Weights of a small transformer language model.
Architecture: RMSNorm before each block, rotary positions, no biases in attention or MLP.
Training: a variant of Muon for these matrices, 13875 steps.
MLP neurons of a small language model. Each row is named by its layer, matrix (gate and up: input weights) and neuron, and shows model dimensions 32-159. Each number is 128 + 32 x the weight over its row's rms, rounded and kept within 0 to 255. Numbers have three digits each. A neuron's up and down rows have the sign that makes its largest values positive.
After each neuron's rows, "fires in" lists the words (lower case) most often at its 100 highest values on Wikipedia text that the model never trained on. A number after a token or word is its count.

L3.gate10:154073119140144093108105108093158129125133162114200149130115096147148143081140182226131172123070136104150119057146120137045088160101056147096089123129185142096118078130123124147145087089125132157140122114157118115085145155123066146126129164119109192175101111164104112120143180167092094155126125125130121127087127160193118105131097139123110144109135125131125156154125152101152121161161
L3.up10:149130145127159088097147168120194146109159146154149105149105119151131140070129144164139175093066101122133096039117097140097103073105100110098073135125159095068109109123144157183116088095152127176109134182145104126097140159104149106152103137161086147125122122148092084138139166137104094119126112128111094094125124192177111131105132155101103131141095149129072122127124169127156132121161
fires in: "into" 13, "these" 12, "of" 12, "two" 10, "three" 9, "many" 7

L9.gate795:150146120183143142099089135114141120171108131120113107122176132161112120154164163146181140147166223153101157104147149162121136128146158176159160146117128178158136158100133144163130076134202122140131156109086154096105184082079149162125173116109114156089101080162169137148132135157130070093214084097160135105165122173140128120122130129158149187105126193094116147127074132126104128039160
L9.up795:144119119172119106190127103132117118117113087133196126114122152123135173140062105103083050126138149192159127178165141095089162108109160125181141123156098172144134125142167077142120123169168089147138084095092072076124154134070107149142118157079172094133093160140085126114119145151090140170079099134127102163148119120106110163105181176085109163252143119149124184118158101104092082112136
fires in: "from" 24, "of" 20, "for" 17, "with" 14, "in" 8, "the" 7

L7.gate62:135096169167192074173100064149161174137108121180137137119135181139061192163146148130197149153132126097139087130112134171061140168114149170149156165180162136129162139111105075172077185140124137105136108115133085143125081113129092147193153118162192134122136101138157130149111133204114083105102146128092121171123049156115094119134139133178127172162138107115101125106125072139140114129110
L7.up62:085180097116125166086175110131145101129134153145057097183109077157177114134117119162143116143167116130151123167129141153125131136140122172113108127158113110137118056128150104141128080127103090135140097121133194140083136092136095109138111107087080146073149105157118105085169147124168140117109076116165128175081130113119078124092138109210162148155175181181158148091149112128127163110091
fires in: "as" 31, "was" 14, "the" 11, "also" 5

L7.gate151:166106144141208118157130123145102137153096060109094112074164123152068145181056117112102118166103123080130095125113095107077092122097133166127126139151180092113127135093081175112126130128142132137126092126175107107144134107129088148193140134120151109118159133132154141123179122118111107117147131141177118136128122132108167153047163087080098078093122092152114215059140137197061123162103
L7.up151:144115167154131157027060118198113139148069076103131090099157158113164189161145170128072156099107087120156190094109070175140103105105141138137063142099171091151152167065118141085086118170135086149118141137125228132101179165165144191126132136128162089179152154132151134103099096153144157094084100154190129123103121118039093139059175114127101160077106159213137099123150100067138166177123
fires in: "as" 42, "became" 11, "appointed" 8, "was" 8, "elected" 5, "of" 4

L7.gate682:131117099121184119055165085080126098153161135108185199107116090164077129113145159178153159109081098089125089110107125114144081178095091130077160102132153132114138125105067075134070117133086112141100148106128090138193183137040108167100195142138100155122098151058170164172129179082117152136069161081116136162163110140134116079144112125087136141119179119139117146115130125150104185074099
L7.up682:119174131161171132116131160129086136113083142120174111159101102157100161149126084131155148119114115124191151095085164155117143160092091103149130131116087185117133122201123115114126078081127094129150119101057077112077102128130121164118183172117162085096103138052171178082125133159110153175094142104151154136110104192129115120140101117103169126148097119111127142189145177121077161049162
fires in: "to" 33, "of" 20, "joined" 8, "in" 6

L7.gate210:093110127129110115159150076130046164122105153108115163150107062118153102090154176138103097121154117156070178177120134206131151161144162106132125154131103139129154118192080180167162130064178193142126139097128097140105109160087101205114120148185171133111125157167146164157153170108088181155096136147126179085092092117132095124115115148117140132107131130118100088081141175094127142112158
L7.up210:121103135150134098185131101168132158171171114149166116149152077092132144148110117092150104122184119164111029111108086146135140143105105153135120141088093149116203111121118108151143139098100085073126148134059105192114145169111097133107136128145149131105141144152147111183126140140157133205084145109096162187101111146112134111086127106166109156142134105124124096182075097139117137167116
fires in: "on" 38, "in" 18, "to" 8, "at" 7, "for" 4, "of" 4

L7.gate1472:102086150157110164152110145084103095169131129114150129101124037104127117161059162133137117157124068117091111145122162142155142120120163135140078110116124143163102065146132124116155125196156194140108127154162122082128064062186075143191103117125111143130163142132121142160103140124118110147085129116104078162096146097090142094138154107153147160231103119140105111126126116062164097124134
L7.up1472:074201106110134200155127070139106087216167122163166059117111106100157106082117144108109125148153128140167176108134114150095155102117151099105152172123181138109097155171143142122117147130130125111138125113147054164154179144146155060098154124153101161113119123153159078097056141168088110144136105096106124116077138162121158120081164130126083145154161170103158093068126146129141125147176
fires in: "after" 37, "which" 15, "then" 10, "by" 8, "following" 4

L9.gate1453:075132082115170154058138114132090183155133143145198159185134120063102127139153085135137149075148119138115122147081136170120125105111068089142101115157132107141121074054124201121149111121155085150110152043165132130119127137120032118087155127192077165140147133118118156161111107163123116160166125105138110146111122047097137090147111133051105138142146126134117153073067125115127117160108
L9.up1453:087126117057174099128121121094119111133097154139120065158123112106156110164140150096117166123106115089149114076119140133106033093125161060109094059110134167111075142098110121177125123170154147141059177079157165118118147147107090110112120114118190093137151129117147129162179108135089186141142215130114165088160149111130118119172202148158115146117117077119146146079156103091151103128141
fires in: "a" 40, "an" 7, "bachelor" 5

L9.gate863:110170086125144157200041065108198166147158077158120133135129094138089122105155135103099084160139121088099128120138127161151102151084136181104134162094105175097159149141028072109115100119131103175123145093105092085158150166073124119161103080104115094117091087123056115144103180140134147114088134093098144094134138117140129082073099103076173156200140103126160126204139081123095079149147
L9.up863:134202166113150140090093153182132171066119129055106114137130134061062190072095127202143113097117095152130123144116130141133125147128094116121121196125100134160125159124110134138185127146155149153126144099107130131131163112164081151132110164183139140116063128156164172154148110115212122118110138111161104077100150124095160150182181116168068138175103146126143220117166071112168112087101
fires in: "as" 40, "in" 25, "to" 4

L7.gate64:105158142140179130108139126063131114139121126151117181086117124096119170165078151120100163134065131178159146110180140166196099110137171153112111098134194134152145173122141169111096124132108214066135131136144110150076131064159083112190042148129115135091147159129129164115119165112088165141169147194172132142144097102116080149149120092159083123157133117148106120105121167172205118135171
L7.up64:156152120107129093138128134138138099133108039143061140085174154118120107139129096111073066133153090149121156165146126103160172103152170177103115115122132121100101139047155165129146114120093173127078095115102064166131163141133174170106100137155148113114099100125144066112123215155168122140126127115155143114127160152137118129133087147113045125157167154124125026112157156113129162148123
fires in: "that" 43, "those" 10, "the" 5, "was" 4

L9.gate1361:122132129192124178117088188098082169082114083127132099098118077134137097118091159135056037113164159165103109091122154155096101116065178084120153136116131085099180114113090154167124122125129121088164148108156093088134142147139094188156176175095123123107159163160166120058093139129129107171146181121124140125095129159107043156111100182110126134157137121086150137081116127179092131128132
L9.up1361:144148157140143117126109156100110093121144163055165149133121158175086130152106109125097128163128067100094133153128090155150149137121104136150132150149179089135211114145146116152120091091151108111184079176076090144126154120087119133111158181192091135172157092158194134120092168063085138131127133153099139152161102131131134156122131126161138101151175161156119164176150148166152121148085
fires in: "for" 22, "the" 21, "held" 7, "won" 4, "on" 4

L7.gate1300:145165151108114141181121141136115159151141106140109145112118095100146181117136104150123165097116196173122141126109170160067144123174134135081105154132100133116133126175147096104120192168121132153096145123104108143116112119111100108053137162109088117107133127122189146142151126133052167130107137075174112142184123074134150111086116092093119137122118129089156140090148133072131140140129
L7.up1300:133193128099089111135172149140182138146121090068163113116120115073127084096107177112120114101164137116121140131118161145097091127111137101157141130109109125135111038117150190160091181102117135164101140121110126128153124125165132154169088111112070111147126142116099111165191147115112090090112056133106102187111165138135142101149119163149128132138135163131157094125171184137171145104104
fires in: "as" 49, "where" 23, "which" 12

L3.gate694:080108100140147148140086162056170185228158130100152121134169108127116093095167197100092094117084168131091193090100154099157147116146152198076168116161169139081074177140085107138127177131170164125178130126120135083165099150106134152122087161109106100106122108106125186142152128142130184121145221118131145142095109132215052083111186136074175155110145138154171168106128111120141117169082
L3.up694:144138129150137154135135102146106101131130133183121114160091169153112116157047140136116123126045174132182119135162183164112095170119119176098067167113176070133094162123144119215114053204088168085113130149144133130126189142103126197144090080145161084098136137095140120177124106062077080122128126112151163149082167090082186098149116142136149165177119177184108158122188170148101096102181
fires in: "of" 13, "up" 13, "career" 10, "also" 6, "war" 6, "a" 5

L3.gate97:119148133103156109140116192106187060065194150155117185156121204106095091181102177134144120107086129165056170147143163158105125111105111145120136120121162116076160173083075123094156134179117194094087181079120117101106097138153105199129106125126153153188139162119132179148124104168213114156156168147116132098126068068153091079184085082114146171079106151157136152158076072176123113120156
L3.up97:188148101118151132065158117128113175138182134135117152143084153105125158117145196140123136078062140144106135121119146161153165164100089124102159101108114107132122155140132106184110097182142180072089178156162092089145170109137115131163128110066114054134125112123075135170135145126129156106129112146112113103116126120116109064136127168109110144115138129126206132133155086064122167133137
fires in: "local" 12, "main" 12, "major" 10, "principal" 6, "only" 5, "an" 5

L3.gate650:148190063119126080107090147112109126117142135132098172039137124099084106170133069133144091124106140134145126106104124129148163140177107094078088164163179033187131097110119122120080083082168095144078122136128098122136048071105114123109119149169077138151095153099116138096116130129142131135176116172118097149188091133052110129027091125149022097123162102101160113129147212089155146130134
L3.up650:110162098105131089119130034097129131046148113097122162084112189086168141126154090158165103158118103113058172082135127140232163121158077167072058135105136101141132149179123169165081068098140095111099126154093137149110116088118152076141118180173103140160154120088146146121130145126127109118147141134190111140167162123110107086121074117127083120107119135171126150135165146172147191077110
fires in: "that" 49, "big" 6, "either" 5

L7.gate247:157085137114070137174164158101163085065120096160183093135136106173100147141191105110109152142107086082055103141127149114144154144177166103109143126122132127105128121164172129118145092159120078153152112090130149135151103084121106111101174180126156036174128129135130118126126105146100154133158197106143114109110049154152135128121148123113136126121144060114165136124099157195128117176179
L7.up247:143102131044119132204110053100140080121114135115179141162142120141116154082108182032196124143092117098156159158120136072083222118136130130132109145091170170174124129116085136175105123141148126163096090112153131116135171140140138159168166143112167124150108104160157158088133116227084103116129128133056153148116136093132131120106180118164144154126057079126130156117125126089161103166154
fires in: "by" 71, "in" 5

L3.gate124:148184137146099131178078079191093158160159078144069187061125128152150073135163111151093166089140124142115063104091133151125135109148083140149162139122127137121183193136108145108093140131152125130126088166124127109121151155132146147129141130090091150139147215157129101169160075128107072113142108136118124126138213126153134105123042154159088063169121118123108083136127116081149110120240
L3.up124:135152106144183154180100159156137104124100107103097128069069096079122106088116137158134149115086133150116098119106156159134115149097162166072130154151137128119136090124195178088113140154119145105114121156103133163123117094128179182137121106107131149129116158144148119126112161117156142154191131094135115064159124115134151124113140194099110110170146126070125082163160173146172179135173
fires in: "from" 15, "for" 10, "some" 9, "as" 8, "when" 5, "let" 4

L7.gate348:133094107169130157077145080113113088106119065154146184140173096121089139158143157063138130116124106191083142176165166093129092155179102124122100093170146118124103162140090132044148157106126104164143174113141206098068092071137112160138081146129142132116125088160152117091200136093074199147177115123131102087097140146134156073035109075150128103143111121170132154141130124105143193126142
L7.up348:125158176150120199105146154087149086108144134103105139149124083113128181092147126095175139094115107182143128048151210096120150162090095080107201102136106176166146123134117131083109105145161129115124124110137156132185172105145131156144105124121150156160108086082197133115152131172165143140174119158128072163190115095176151061126119138083148139121188131073110165134114148115120136120071
fires in: "had" 38, "has" 13, "have" 7

L9.gate1117:160143086130125130129162049098122088122149147176134104134132155136089076172102138157180131161127155121103093069238142130170133105109115138134134096140130113093139158087157084144097127144201105138103204118172130099157144128132164134174140144126119117133165117121126126163123149116141156133186097139083148111110145171087078086125111119141194182119100115182156076194158155188131115104106
L9.up1117:111084124105177112107150141162140134141108085139131096116162118118166083090115161122169142129151144127121108153129148167095192114095126189119111164095129149108175138088141138095131122099111117117100085129128096112146115196139154148119137091112141114182172138078064131108162147108161153201117157161137147185066129090140107196115094120118139082118110112161179160089133113124106074114145
fires in: "has" 48, "have" 21, "had" 6, "also" 4

L3.gate1506:140121077111149099127115184160110111169142144132072145133116122183125160153157142107152114158114144147130061141152132101067129074129128114092135127115042179142143148071126076143169148149132127145110111141127148109137172053114134161148101163145097119153154153094137158155104123122171144190124092105108130120047145094114131173129165109103091139149152091171163129131192091142077149132133
L3.up1506:155131157124156158143202166108090100141189102185146167102133159157121125164096136129068109130118188125096133128144116146149143156101113132104171071132182169116143181146116169145154159088128103114094072102160121171050077197117123118163093124115137132124112138059131128071130148120150105146135133137132167102109112123148139149125092130123100150063101100174105130099191149100139098115117
fires in: "to" 52, "ended" 4, "on" 4, "from" 4

L3.gate1122:116135164144097104054131130057106099165126130183136123136141154131109201119136153194094090140182114148134042114141136058161133110153149153145205130090164117134166129127124088161175143150178102119103159119130118098113098110132144186127098131148171194154100170098143135111115152102110156117031070119129098153191092078144100109116109170142088156144152077103102067173101113151096127138201
L3.up1122:102069217137180076116127172091161135154079152190155157094159116112087123137164162144043129122104131103118148151119121045172080096071104190062133118137163159108183096106120148177117187151149101188160132061073078135189096152109120117129110083168102099103151191083187132076143152134155153135170099139119137165087095105108158099194175105077094071101182145060158141096085123153104129159154
fires in: "of" 29, "both" 28, "across" 9, "throughout" 6, "all" 4

L3.gate1014:132157110167117133116097184129178170085108147120114145108193174150192145128082139142167055104048094136122110149122107144082140107129083143053107130102158076132129118133093116174159113069072173153151125153096132137159128107119122168111131113212066143106149140119098218185140110131133109117131114133144140146083147148142113121154111099158173079104139149118130129160119140127127155060152
L3.up1014:080136143044103113108132143122120151079120105102160085108191113103088153081126152171108087127112144112105133118133101112148175083142115221105083073127116190132093153137126094166102084110119086124070148145155141136173137087090097153103112112164102130102150126115116170156134170162140124135146152114173084079145114124109084103154069150148104113122126148130157196117115160112156170176111
fires in: "this" 44, "that" 31, "same" 8, "what" 6, "there" 6

L9.gate1319:082100091125158103192130143092158172124144097093073111084155143145140106133127192132114153164125143141103099142114166136062110155164214140150162080070093116133067105177086134104109123104117084192114163094109143118057130143075195146032125111162085165121087120162093082185171117168105099154130170120136101124126121135121132118156130141167107146145117137136129141095203108162104176070121
L9.up1319:116127104162101129159093190127112101108174120185173128171193150141106175162193115122137187103141160166173111101124145112167107105130152141140110133096087133192194108137113144158129109130035116086066138154124123154069102120182160118123141149149136142119211088167097063121147137090145171096173121124121098124170078102217091127140130099100141188114107146150145137186080143159101111135140
fires in: "his" 34, "s" 20, "their" 10, "her" 8, "a" 7, "the" 5

L7.gate1236:097110177090117154065159192139088121164139141101139133101119186104137175108150111145134180180128075111107147198148126102077123175142156135160126129092099179116179136126073135123142108167212110168128116163107114163044146127119175101174123217085128119151144149120090123149127138137101130106123132177149090121142122135123144138096095124193134205128142122130096152133107080085101143133117
L7.up1236:163054123122147143152108151122132151132136119132150164190120134094111133178185076166107116102122113135139148124109153123094149114084111143154155115160127140129134123106124141095114125163109074081164186138084150061116184131163154168111110111085178129154202172040103117147053143185156090174179112172100197156138133134145068063163157120168095124144090151123087056104098163140184155119075
fires in: "of" 73, "on" 4

L7.gate727:112071107179121125086129052140089121095084170056131142090130161136158089138125090167167064095108097091090138145115149146145109110192102077169129139091142136164112129154081153103163122154082082139128167175127143174095137126160162134068116178113124127162110079127100150140181142140170111107141125154115128149139110128107169154101070098129138124188048177118114107127143150067117115066099
L7.up727:134107138190156106102110149141132087096063131105144096154154162166126124142141160148157106127100136156121070131152108143139165125178133112125167186116119147118155160149157201141146111203191061089103142117100046108156111103107150155193160138096158108112157208202130127144133100100176140208112104156178157093128139133113182176115127165112081113131131093124124128170113116097199169086125
fires in: "of" 34, "the" 22, "among" 14, "s" 6, "its" 4

L7.gate561:182134099056163088143143091076120100111094139215091129117171144123172143180133115112141191143164062119165143137126145089099122197128196111121152141141130035129136050140127111101141091156119098170090114146159096167161179118084098100156131130080129115136093119096062124086134095143117156143087102148142095120193098148145134145160117070161107142088114162092182167122163121111113108118091
L7.up561:138105072108108100117143195073128027133122115171160143138132106106127160137126138130128066102122117129103145123125137166149130172116108123110159077109115118097091138117111171123086119185119112118086104148111133220177162136149165131143090104142121176105164163080138128177109203083114121130135107095164076101146120131160173091097127169090093148100139178117143128115107163120135111126088
fires in: "as" 56, "was" 4, "game" 4

L9.gate487:102116107084148036072125131117158120144141116146110191113125088136133118113080139128104129226137164150138098158110145140127128070185111076089116114148139132142104142144077147106187169109089072158100129121162125099121117117155145135113123118151150123152139139148140185091158131137100211167168131165155125111096139125155140141101096139084104139142070124168069144176125122127125146172193
L9.up487:061090089151127087205163150088146076088090162165075129196135149110101172092118140100123086137122208093110134166166113111150061155111170109087133140099180085197137090153077158094100078155144135137062130116129134134076085153173124126085133127205075136160130117132093165109099193104087151119185159127157120129164106119154137124107118180145101100183151139154135097121133164143181141102153
fires in: "that" 18, "a" 15, "the" 13, "following" 10, "next" 7

L9.gate373:108160116084120139161159101156134109062146108160151080167120111162082177144110082186122099155119119132115169149164165097109166146166129155102112131111137162189121085119115099081116124157146173146196148095113158154149187133107146113082147131102145091144114105106066158130130140137122158145145165158129099120147127139112115105131142176128134149098128128078150155169094120086136106100113
L9.up373:102107135097147104169173140180121121094089115134141159141128123165092135195090098172053132202147151120108144126150150109133115119188107113175077147124100168155191149112167127079150128110134116116133112066124132149134069098080115167106195089098092104115077185164124087125149150167109198109107114113079175040163083107171098104135136138126097091157118147142148098095176127085113092142048
fires in: "by" 46, "the" 8, "bye" 5, "per" 4, "an" 4

L3.gate1523:134099103176122149123174129072122114130110125094171123137133156184123130107093122194112150088125173164094146139147125082126124097109127084061115152133210102103088163130041133102128099079154096168101134110095112108122108116140152154179095160154059161159092170142155150190127158114171132090111142147122108150136116104161162143133095073096130096153128137139106131144125132131101125185173
L3.up1523:127106118104115106135177113088152151106137080072135184155115161189159104100034158169085123102147143185153125125074084097161153098125130136098110134120162106116086198133085159138113086129137095108074126112160075092082075134127154121146076143122094203124117124087131117096142120155118116133179188158127128099163116143159128146127142117117126111112138131122151148151146105157096086163198
fires in: "of" 42, "several" 9, "some" 8, "numerous" 7, "few" 6, "many" 6

L3.gate1033:140071068119206132139131096148159162158114150175145127163165102159087164130183102123092177122095155128131123073100121112170168165135053147139191121076131042124185131159138088135188104167074135102104112076103144111163102108113104087130110190104091133161110137100162115130162146173120103114139109165152084164151137128044071089097126121131153151097124140148133103129091121152083094109122
L3.up1033:132128130128180091162193065116147169113172093146139116197175107150125136094160102146118171078122131101140091091120140126144202162163135189097133139173164110129107190147115108076175105130147077098115138139121164149131136079160146122105108096107104151129101109124178112062099181146141128060132122154192112128110163138093087024107118123091134178130181133123082120075122129156115091138142
fires in: "can" 38, "children" 9, "not" 8, "to" 8, "people" 7, "cannot" 6

L7.gate1328:078110123141092149130089031119126138108127114191134158104151127126093171139127176089092171198183114097094126177153105111158140159084172144071113187108143118132075147098068138112105119114126125125186058150086167153121122087088184088174113161128152095159079125107163099170127211146104135160072141151166143166152133112175110171112082135095127118080057141158123142103132065149126127050171
L7.up1328:123107119156122178113169138095082054122121115173134146075171131119132158110129072067167122169118103149114075128115161066133138104123180162117126120095102149078118137094183109134106144152116119102095135117084121142123094104111143115148109150125105124135097116157155153137158133118120114123165186186213088121105167117173085156152124137103148127123125160168123150144185060165180079110218
fires in: "at" 71, "for" 9, "spent" 5, "after" 4

L5.gate1341:111115172095168166194138134149137129131186124138157146154145051129113181180120121064150108080097106172141091190168125157132096100121154112134157190126150118062139057137104154111145129152118130103071142095074133141148086076131060114113133096129122136171129151112107150200135115130124136084149133110073133153171149124178093037099125130134104148163120149104099152133125103145140107099102
L5.up1341:105186191070117129131129124151079051143123109107064183154087141114100084159095111136147121115094179174123165108126131122115135080176150107140137087141092123155152122161113106141126106102059178103072160091134127138121052114106092152115131187144119070112118127161149189142036112059126177087111147093107171130200116098150091115065144095110116168113157112115099096131125123140171088128121
fires in: "one" 48, "a" 18, "an" 8, "another" 6, "first" 5

L7.gate1230:108104095113151164125091084109093150109147123079173149104158162171097120150166181116128164090124194081196090139205140135095123106115113125092159156133228130143169139130094113137117136078151091122063123113157184112095138117114150154155127140107179093160132133086088152171177091119107104100138129155122103119115118156059135121142102169131126188144109152119149173092135118116145144158119
L7.up1230:101093162126137153042159088123088065143095177093134112069113132094137195168079121109085143145091164127129099076184128120114156184142127164185141086167135120114122082105097103131086103106111135131094135124071173147174113119141136159120136165096145148105107156073166108111106115119150088151214096152070163139098082108113098170086143100124138134082074090118062138160147125115171150189128
fires in: "of" 32, "had" 20, "have" 4

L7.gate674:138164162161167111128132079182150119144122151119136108115097151157143116131124120104180176143159118183116132141135125142148103164140180153126125097172068129135051159178138077041105133092118177132125140109183109133150100138166165151153145181123093134059123138169099103137139138100128116157105110206116141068083120144136164116071136156155134120094151102146102169148065119158175133112094
L7.up674:128134133156105147082189120104142149102129120179083138105103086113207058160119150129183103135096120166084129076178142155179130141081115165089055171099164125050129084135084086115126095089113139125131196173131128077073171133177142152114125095102147135136144102183089160133128144123180175129162120074114134100151143080148108095128119082129135118151149116129188150072069107205170165128157
fires in: "has" 29, "record" 11, "had" 11

L9.gate187:103118157139139130096157130085174124123111138080112093157193139112021088117195079094123133129121096159129086188183157179111155135112100094110081081121126177169124093096098135134118168088096135130135173129131075125123137109109082128133131123133116088134104097088135161108141158154119185148067167103150109129104111133132133178130158168140138133135130143147155115121100142125122121153165
L9.up187:149108147147094100079165129082132133161135152129116096133158116085144162127164126099099154144200108133117124135102090154088087166089098127088119101155143186144157122128098173087144165150141103121171136128131156096089103099103107155137172129131073134127171140128078112080153149114091149104070121122132114130144131135109185117128091095140177083144105093116097112055104118105112128086161
fires in: "was" 27, "of" 15, "received" 7, "been" 4, "also" 4

L9.gate1360:131151105176182134103076146116099148076143085120112089114142166183174134136077118125114147178099162143103096142123073109168151111107171124156095102096118078180137149150136163109128079155167115095086108136092146123144119161106151151103150142160136147079095123177085058102126123075139144092075098128142099102098086189169176153144074144188127153123155191156114114148150155051102110100133
L9.up1360:136139131108226107114142060145100158151170145141165143136167137140150131123142091111122167131122147132136148142143096101145151172137075139171073108125119101181148095047097118113129193160099085147083114158155144074126121086106168113137139137115142126070160140137118179130109154133166130120131120095226104178175078166103167134162143098158045128113114110125154145154131135057152121127155
fires in: "as" 22, "it" 15, "some" 13, "and" 8, "the" 8, "a" 7

L9.gate13:141099099172113144123105105141084148116079126175137105101190102144126171101084108135099076159092156130128115087173107135208087111130167177153161128096177126128160162102129171113125123156146151120154125124048160152032107105134152127161101130159131217156151118135147152161146140145178135057129128123153138119138125165114084145080121183110130090108108175146119105155131071155126094171093
L9.up13:102142170135135133118144150116111162072106080118132133138110157179152152161153110062097077162145179146099163191089150153104128187086102171130080106105123110124179118159127092136106153128146135095103162135104201111118126167079148099166142183210080098108108125072154200080135172078119116109098141143152156116126165071105144092110106136129148152141106126100068151111122107160120094089166
fires in: "at" 71, "atrian" 5

L7.gate794:125122108135174154120156077084106149152111146162159127113075088186080129127133166130132160096110136123142134135115149133094189202107142168105098123142122137135109192147106136144166087097159163096123159119143108119161104181102144087137135144133121152095118074133128178176186206077071136148113099165136143151170155137090110117126135106114089146097168142074137142094110157059114135035110
L7.up794:151124132168129097141091169161145129080136111114139117113122117200133120162114134154117167150072105139108104107119136123167134144129083147142079140135095111077169111173113154131098130109108126181102091157143179137111138130125124152154148091174176128133189172130100146095098129094155075053127152145072109175165132202103106114114189060168102135146114054099157156122115157134117153130106
fires in: "can" 20, "has" 14, "could" 10, "would" 8, "did" 7, "only" 7

L9.gate1018:100084085166128199107130142154105054164181123187134120102153103070065146109117140069176152140163113100126149103120149070164180169100123146148146127213211130147148116125141141103130142129156154115135067091113190138095104106134130143169106164132177124121116094136088121161095105128080186092137147102139085128111126074109202123173091136131071153106133143127071133141100066114109093119110
L9.up1018:121127141106096149182086119148070136079102140111155078152163127153127159128138111085090084074166183097151152083164118182113147064116148141125108160145085115120046103106144131143113103129090125088095170144178139068126218169111178124123121170141141134102111124103110194102135154138110146176170202108151089113122090070046093144116125090064119155139125121120176149120149139105083099139065
fires in: "to" 15, "of" 11, "an" 10, "a" 8, "with" 6

L5.gate560:092123176091135137103095120121190135117086131146106062089116174166139155178094139061180108091175115133120137144092138127118141150105148149099120167121062150137119109073066065102143153120222123187123061175098078106086119167084089073120198104085133130160157178155086166082097116146060114120122141195108117132114054192097098122109149165132109119154167099146135139102146085135117105110128
L5.up560:092100206161135167145127155108099143156159110168171157154189118147079129113127122094127135162114156146152119169166129104107092079165128141076095114122181126090120084137138137102095139189149152132116116131110139091131098149088159156131133122144135139115154102085124122127125049135132164082108135157138110142047127127141144142113101103122082142090130123092100118137092147077094128128129
fires in: "of" 63, "suzuki" 4

L3.gate359:161108154178129179096092171150145099109124134121060116056127152199096113115100127095118055110156167155096128092115053143102114102124111100075094156118145166130172164101129184147132118133173156154043152128172091084129158165092154189167177122078109144115113117111122125087090139149146140108118127107136109144149133111157143092115093179108161128111143069127149160106145124119135069108145
L3.up359:115167103171098131199147171112126181152167077153088145153098157104168156193096096134132130157134137114115148160144181163177148192115148100114151132094126097204112068136094081142134168161163116135141141113165125163165095114151119099135193122076142160091136163134135140115127118145139070173146169140096133123085093151159128146141118172165157127164136134153087128129145152066226052151092
fires in: "of" 37, "to" 17, "with" 15, "from" 10, "on" 4

L5.gate127:125104151139073148120144107144117121143126176161163102091142109150140147142083133197115153169151105125124154137084156071139105096164108114138110124116171165089163188097100052045142146200070069137146121137104155103170076104124183122136144103077168147137136163136121139141178102207103136169140155143148145087124143182186123105103110160089117136151117175138123169125128087075152087075177
L5.up127:176115076055165142110106088115136121133122148132148075169137116121140145168180092151137133121107156126113118113153099127098119113122073158098159091085095156148127142126112129161104054160139131150097148126115059103143106135136188180174147156134091081102091150130154094176174187134114133164157105112130105117152146129143114121147040154107112151149107132125177129089169160105138133182088
fires in: "by" 82, "from" 5

L3.gate1228:072131103113122132104140121105211141095121103146055109167183118134139158133065084157141103156091115158125151110112145156182115087151130123143116105093184150111142169117122155135135142085117126141097099132093075143108142156165128151152159103154087123163123097127157158165134152124111145134180175119117096127142063104151150101141116141133126175117098106103077092108080174129159129058098
L3.up1228:090168195148085100132120134158132083125132125119111142131083078211143096148121106159163085111121092121131164164141145092145126136101070198062065152127142099130143111149108168086108091066123157118055136199076091114124076164144087149125166145132109118123127087125066126133133160154103136139160152139089146114164111093108104091167062125165119109161119118122151168138082177089140161134136
fires in: "that" 100

L7.gate1481:122136159158100099156153108095155124156108129083103192151122138190101159126099137133130154080154124224086162127174159194090162139170077104175103100176119107072132119135185130165115136127145078166126141157128131097095133134119118153129095177129175136136119143130167171093137114111070158077146125167103123175080075176111144168183136089124102188151080110113146139078145124091187091092117
L7.up1481:124072156161194123131166154117155122115156125074136159096146147129088113139158123179155080144107175068154120063144153211063109101088119071128116123111177125151100176184083150146119137120160167137129131160128099121128097104147104126161127140147049162085147135114156135101127165116113089132175155189149080141101109149145134087103107058134103107157142139087114144094172123155114121151173
fires in: "two" 15, "only" 11, "three" 10, "all" 10, "2" 6

L7.gate108:095131138109141086159097122125132135138108128094201169118178127179104138141094088104104215193157139160139088167116170118124127114139205111159166129080137084135136072127155115108098105149124124159138125140061146195154164153166148157140194150093168152083162099085130147163174116195110130138171081200146080133120136129135083134104134220111178115096150139126113151109127159127043117076147
L7.up108:171118142080124132157137114098138128158086082135170149167178138162128097094098084103159136129119124125107109107155134132091165138166115156137133157132169100113136146157127169110137080141134144157119091125154109117154123117101095074165122173123044093172084151122145145112110094123166138143113201155102140077152173127195121095164138134081116117181132103056192152131157165137082098152127
fires in: "by" 93